From a checkpoint of a small transformer trained on Wikipedia.
Size: width 512, MLP 1344 SwiGLU, vocabulary 25331, 38.7M parameters.
Architecture: RMSNorm before each block, rotary positions, biases on query, key and value, tied embeddings, normalized queries and keys.
MLP neurons of a small language model. Each row is named by its layer, matrix (gate and up: input weights; down: output weights) and neuron, and shows model dimensions 208-335. Each number is 500 + 50 x the weight over its row's rms, rounded and kept within 0 to 999. Numbers have three digits each. A neuron's up and down rows have the sign that makes its largest values positive.
After each neuron's rows, "raises" lists the tokens whose logits its output raises most directly, leaving later layers aside.

L4.gate909:497475522490562551480512465423491534483510527505443495477561588575488444458511525449455492505577512496503440527462452475547435499461494475466567530497511483475575487470554488507476490440526565551477478530415549556405506494566559504393527408533421576471492508435519470453510471555474492608443508605550450428459416432532486461546522451496516521621484451409428404543504518512465494514415
L4.up909:486462433493533513436538452453487518595516551402518436416457514530456485529445482512517567566497579505510555500440518399373555472478491459512516570448533609479516440479469570471614539470585521479500533531497416452523509556603623557493550534608532530556451422558578505556474434463485511523412535432575505559402484574455527513539558568510515508530432438457408449425538542433496419567513
L4.down909:519485463530368488614537519547500577396620502480529451406485420474516529602604439479500575536473502412552443569368451423486482478494507483484487548476536481518546474483552471533510537580577505537509436589576484572460527524477498439499521502479471563521494518462508599563454513434467488560614363519533404436494482534551560564474556491453453520517543559581466475444519442531433475509522
raises: "'s", "s", "’s", "ing", " middle"

L4.gate1096:494513523561509535535478597477484600499496447419515410523518516492513459390495484514543433509529517455511414499490516505486576537562483472490539580414459569455508495462496485470410443466522397485509414544506616477537451571541504527506532501514553552474473501536508531445463531513547485454566535518589492593499468502496443440535544523532452522425590451511505480462571503581553450541570
L4.up1096:576562466614478549495490561547504436468497461465493497417474540439493423530462455499422476543424617484557541566504505565513550548519496519499505400552584573471514517469527527540492534425432544468569483585461500394476488458491514495466453570512554416464481431424468426547458492450475469578518508531533492520467607438567489501533587516436475485492586478387501491447512489444522471519610
L4.down1096:451538452462584501482446525521474495468439466457541500499442390546450581543547489417515499492533487504547589512474520447554541568611445549493504577449592460542567504440534504488423421522543483479530445533518466525487428470572520455467465513481538496444524392488534481522540548568545423451581498412465496604584477425485516587438563530476520402543520466547551468571587453495490486549498
raises: "ions", "ion", "ry", "ure", "ious"

L4.gate1032:561464442467501428472501487544456567512498464499506509555502427479436527484495452507526491477489442350574458453402533499418550507455485510423565480514478509523512570512492500447522449444589538566570563419495533451471458496581491517488551532539499505486539561468503475451540430525408453564443516655621469551480492526547550421517460407521593591606528593442532514443518501465479490341511
L4.up1032:562462483496514429448544542525525501457471475441514531547513540550446483418383433512505581601495485492481562583519509451480434556528549494531456491455513527559573440434485530496534511560645514419501469519522465593532459632462477518428502476555469406527466536455510571454534568481600614439607553461475476424510434525470482548445553526443521474470506501588478469481432499521356521563481
L4.down1032:489457561547536485446567511614513493537490548547499488526543473492478569508518531608550505447531511540516511568451511542467467467592386581508444526436489548469487505527534475473535481410449551516524562522524491472481501479449493429548504489507532493554583435513464465534453306472434405535560378540457422544553460544537489453558453534521595580551444431470503525520484485490564566496494
raises: " they", " may", " is", " it", " would"

L4.gate774:423520514529534509459533555527581528541510546404481477484520503471550455475457488537476542485526523477465529419540430469477506603491581520503562518554475480489470537560508577557498483471507560505456468480435498531471512492515532511518557446558632485539496497479478500492546526527512468556605507500522474413481575592560628521448449482456522463517545436423459493453541581531497553465509
L4.up774:436497430431473474474524435474457573447488505401490505502564507478516532421410477464517521447491526458554507487437534450506512517537604461516596471517476391514392588521478492511491455468515461538534421454580613520492485450456446496448432481576555435507491560565517481369495470528386545484560458541499460507572595536518516546568530491457517398499448460553521479477574398592447455508458
L4.down774:455528431522538477527493537439545562590569557536525448428387503429479558464453533483534514596493495509494446432484476445535455562510540497511499519452435436532414520613484501451425451531505583510530425510537515512476525461536528476517487545559560554456502500480420445454612432520437454576492472543603520543469518552493464494615483509452457476515543485524491480601596474529410540573508
raises: "ured", "ure", "ures", "ur", "uring"

L4.gate1284:510450535498501576522492473543443486512484486457544477572638598365464469435480443525472493492526531473513591515499521509507485533506599475545565548541477514574657502614453561494521507481582478512376469554515519525517460504524491485461510521543478536512507512467546491549412541505596500563552515539572336410540528484485479590480467534526425562466493540519547457473498453498508519440549
L4.up1284:490557500651481539438481425543444522595551547449505475512566493501487460439527521518525489549572557405583608591514488517448478595541520586508559470499456508483475498442433439565466573501505575500568496454474497432445505591514520521522543513531541475613504595556460584541452539565519529495466452465478299435560507523535431474550480568384389497531455633515491493488417536434509588437463
L4.down1284:525482459455533487524550454569504594509507478455516431478493480512492505517488543515547567480530500511604519559505583606507537541558490527452468424516541524509590473502461559512508493448475452499582522437454441428521455537449434538560556501610521496593554587614407534550515462421557396538460455537519528541453481428560446514492505513544462565476458535470532525517550637483451483396617
raises: " they", " she", " it", " he", " well"

L5.gate1288:489494531527506514489440457515493548495370496483463406411522513509480515472515482498470480400465591515573474537533502470470488538498420425527501518472430563489482481482483480475545548441504494480488443565520410610434380552576670480453373494548701581507531515475450527508440568558375497501453427414540563521542464515563403565528485500472503467520481424556572585396475539495518485544478
L5.up1288:448486522506437469405560503515567532431504442491410463496541519474581496481454548570582516517589524625515515484506508497485554404492509497481562537522525496469468553554487461477534514560475536461572391510436510516454516441525567382511477383518486502494524501540504482386450651520429446564490517533563457478513514481508493526610464498518571557535512478549462453436512498432466541493508
L5.down1288:488442539381556438453491404591543442483487422485467442451486564405517483466505601548463456506524555561451474555455543437454478555491546495499499521465485495475480438479462434483524504447553531439521433516525389566413462491541603373522431407508492483470469527469386529512555550563488490488509502536593545479469518501513489481494528555440542502537564437530604470497451484527469540472442
raises: "ur", "ures", "ion", "ions", "urs"

L5.gate1019:469518555590551546429519461519545529523566520481483462502541448445490482602546511460464496441554491586521546461486463541473491496481426565502471551572527467455534566538514533497539587477443630519501495494542543462461484450485580457497457511438483463539600418576402519479417384509466493545521395505468496473486543436505532429526563515503485516526526565425560547496568537508576529458550
L5.up1019:447563506540499492557574437489546447408493484499472566507495494524514500467398472528549508570512463415467560562552486438488447467560500476548449465500471529572501506496450453581609512489494546522389454539541488413514545457467429460484443504514517459502433620494582525521438517494578513439526498389498441436550484491441460631486463452472518532481479501474437440399482471508524473538463
L5.down1019:528497473504565386454436540446580539501517454512481426505562460415521487581573500552533527421486417577555474425527552537569529591453504484537413527524554487517522548514555578492498526474462572489500472425530526501543495421492560483494502516538511453486570345571466504528461412443493499532552530505556448517477533494480494467490502466507490501507493554459597540517569604523547552455529
raises: " there", " they", " she", " it", "There"

L5.gate1184:642500529513478516521442551439497471451483413525476467473504552478484466492623441489519474515450527598591440451490492558489468505538576541542461522471552529507467473494561490445482576473594519456490483370464517537524444489547632503489526524487500513542589529475488527433506531462421513460447381561494597468538476442579420558534499482516568448490508463435617449511467524561482576412523
L5.up1184:557501475455510524535483360368526579393537506485530524510486575457471540501634556459575490497500533548498555553463584579484419544530551511512546542506465462472397497537495587530548474473507531453514555531620452477580572393461630568431507417543532511481573481551523511538535468500469552483477396491460476498530455493435424528606612491560479454574530487534608517489523534569573490565541
L5.down1184:526512524450466623560502354515571496402519558466479470457595545520471447421450432547515492515542541570494475450521526521461539520472440431469566470589471473547575542465475493538484345515465460436466518545462449496433552470605486500495591489535484505518584541430558472380420532480496464561572529560510478575539525588502456513439489468504449500531592498521498476540536514485529417556635
raises: "'s", " are", " were", "'d", "’s"

L5.gate555:465459429524479499500501476493502506437571474411463522532515539571439494500597487529573487583503487500505482510518413442512521555441598504414488380551454458535504494494513540559475477531627550516539536559538527508554400511592482575448504462569435526500452411539554470453372524545433464446516554514520532492497498607532487476499542622475503468542465596479549463429467429453451500554415
L5.up555:484514519463520480533421508459521524476509485528442534447492421393415525489389481574538396462510436491428488477510419447530482520537568506449547402502539474479496484492474448548503492510508478511443440506514454489457430506595565514456518545492564544492489531518421641573420492475496412518473565490535541511494524453499521469485465445441511565544478496459503525490598490495511475510515
L5.down555:477552481461489498557422559473519527476483533468535473445480511473430459416552411461544583508470508512473486460504536525485507510471516479483574396439507506532481475475439440584528524409536526516473461496529504597516468460475533472448539583534512474525478440527534558515476537533478456489479514496509471485398540490417471477463572608494481567519485661522552450503505370555387445458484
raises: " December", " November", " July", " February", " September"

L5.gate196:469541471426527532487576497561466473438486520526446548558518573517490475545355454611459530521491497487423514537510460512461545522474472478501543511550516499477536504526528446503477516404507506592510541511483538551482480495436479573457512480576516565470575552442494496544469540499597497593512450508561464460575525475482606533405485496485498420460485564410582480453477496478386486426562
L5.up196:419510423451608703501439546546530531398518528460546491616592522492506436544520489607444445462413435558525473519441519488494505547528560475487598573537504463499544471454533468552563521486533609480441525536535597425478396473537567605485609592502521499588549606463529546471565606531549499542528440531622485445516521532506454474467492435594503567530496545500558480589449439550474428500510
L5.down196:482500481462507515521594504589449510520525456469436474487481576521464461532447433514431458499480469466558482573543479535441574503382505503458641514497504484457527459516489493486415392495538549566449522504529544448541514480466492516498515484566571501526480483516522440475458490488575469525513519495551526451517518546518609504503504463513465477504487489558552531459454472563550369500527
raises: " ago", " later", " afterwards", " before", " after"

L5.gate751:546572562580524510493457636442553497493492498481439523424544490491647490496605522474478421567538568476510543496619467519492513488465586571508419571456450569487519537415425507503543465540591560456491549404567522463634495503494469531513606580519573514455445510513537538470473478509541499420537380425416460481446496440357531579515429463449455529427518517560558469424479502375381513416553
L5.up751:478518513573448508456458561524525503577421478489521469432535466495496538507549535438491462571474541531413558532453411496472522383500480447605510515471434505565404501578558482482509504473484552515508570455476518566524440500524390567535473561424545463496461428515524541412507665473478501543542464603468522504479496529512507571515424514527547424451499538480506484557480402490479407541559
L5.down751:518487482553650459507396559444530496433495477465502413530519455486528449575550483598530427480447575546470507540484511546505537665526551518425547487434537547555487560545515586587539496531545483474483581571530539554480402511460504488475544511516530458493500495461474522485506445499509547426543440421503491499445507426484392517487504459553476567454489535539556523511451584479395512520520
raises: " they", " it", " there", " he", " she"

L5.gate995:444573398467623566521514574551523533502436502602447521625580538535519496517460517517435527604456546515514499538458497537448463426464553486492492541549545489418552422524525512545518501491511621508479524522520519481531383464464606478547515482517476546474624552395541499607389407529466514508529538507509509454604548512583523445555449468523510514521523592488520565506564405485506356514463
L5.up995:512542394363541554535496545485582447522495556533471600573394545422582483471507475523412568459512439511577495513522545482521497447489476534515490540498572389408562509352525511528516531408454506469554469543533471494541417422480425446500511416547437498437475548400483465528502470558572550519550502463489578466550533426540525459507498500487577532410601491495528517470524355493537412518500
L5.down995:515483421428532523552503545521531527399470504565474506468469520512525433540387513569504500463499379494504467550514538509518455489434463506535553518506580431492518490494500441544490552465540496558512531537422492551518506423456526602582485455497509525394548499485445431582393494559583436547593542565552481404539517554530559514544402539596536461507488543540511546408545425504506468483498
raises: " away", " old", "ately", " ago", " later"

L4.gate434:570503504562519454502544490464512496503483515476456459568507477422487459577603566448461534445561471526563473455468415532450498514458488448534464485576503460492470551472601459574606567508547535542548523429457542542524444398446475525486530496482476548429600480530490411406455422568416504533489440504475539540469491424482553486552483469462487483512595494389563539484481528536520563459575
L4.up434:511546491620590510505528436568529468522495488476527563513515537454564521468414513543509478537496478445516571507565438479431521589530524459515445378570484466510457475449532422625607537509571531586520518432537458527544465401474466476408473538630509435509426600514539534512552500489573486503490447444446429455568472470402466542482547410489508538483421487478543470479558537503489522525447
L4.down434:546443431450462415496492533449544510520570408459503495546486517405469443536526471525549532472448426539431533491505434443529488524422530497463440548442501460494549459548561601397516453491431450464524448495469543540569462559447647468533539405531491550520529416529440438373578348495545490500480581498529524520542409467445474478469494538570517471486513558501462531530459641520500529458607
raises: " there", " it", " they", " she", " he"

L5.gate846:483596540543549561476519549449513551507481481535422554489466553495452501587419523505453429668461505553533416574603392566548482514466579490546521540511486527503465649454481524500527545451488430504442495541387489519493532517563469544466372558530459572489485518455520447520511475511464579465514529394522529584523397547527537589479439554511501469537497501463583460477508474536436400475490
L5.up846:596556458515512530571549521437500567517462438456462618433463550463464512521528415500513569466510479562405535540441494549446491433597468558553425496464459543517446598447449425396509434457560597476539501457465547476416527496574576428520528500502476491483414503458505399477537541410483551501499474476475468567545434502525510522540458517451396438466426494577473573483529525446433491481466
L5.down846:456477472507489456426446498395465516496515458521524551446453492488504531539491436489477509512549543512499493510613497462594507532490544475474579482510463479503484466495492428534482464570526621564568511537519542479545470391558514459458553525513484524531529532483540549449490403463470525484495470541468463558479487505564453533469527537496575518603483449530448558554588535417569377492520
raises: "ty", "bal", "onic", "se", "ful"

L5.gate454:503496426485595556504467543497639468430509503520540557595527488485480499519504525501504458486517490484511520497515431560552500551448516484503466570602534491506426505425567528410593539468476494401528418529441533459602494531555479455421470444535463583462509593564450438562503475453521497456422529540498457548415520539482444527507507434474489441451459529459477562495570433441532585436402
L5.up454:474467528492568489419443414560527488445530541489549430542495469418483517499448591443502539519522501468452545452484430570464494512453447519573505588533506496539408505515496416425553531462474620521494514494534527451543431548509497606455566483506498507593458506561551477592415566504516558482424573512410469401475453467534485620525522513492543537476437522518506467471500477430446448475515
L5.down454:518505482426464482389571617514556432555501557477514429531521518528428572480582490492455555461593431513469524580559541520523467484483497520513430564605555447548549464488507525502539585487462422476574514517445516506501534577490492475505460454524535434533482463500469517467514451517494612471507511489441596498432511481429493509445555467510427515435428578478567549523520598467494592420531
raises: " that", " they", " this", " he", " there"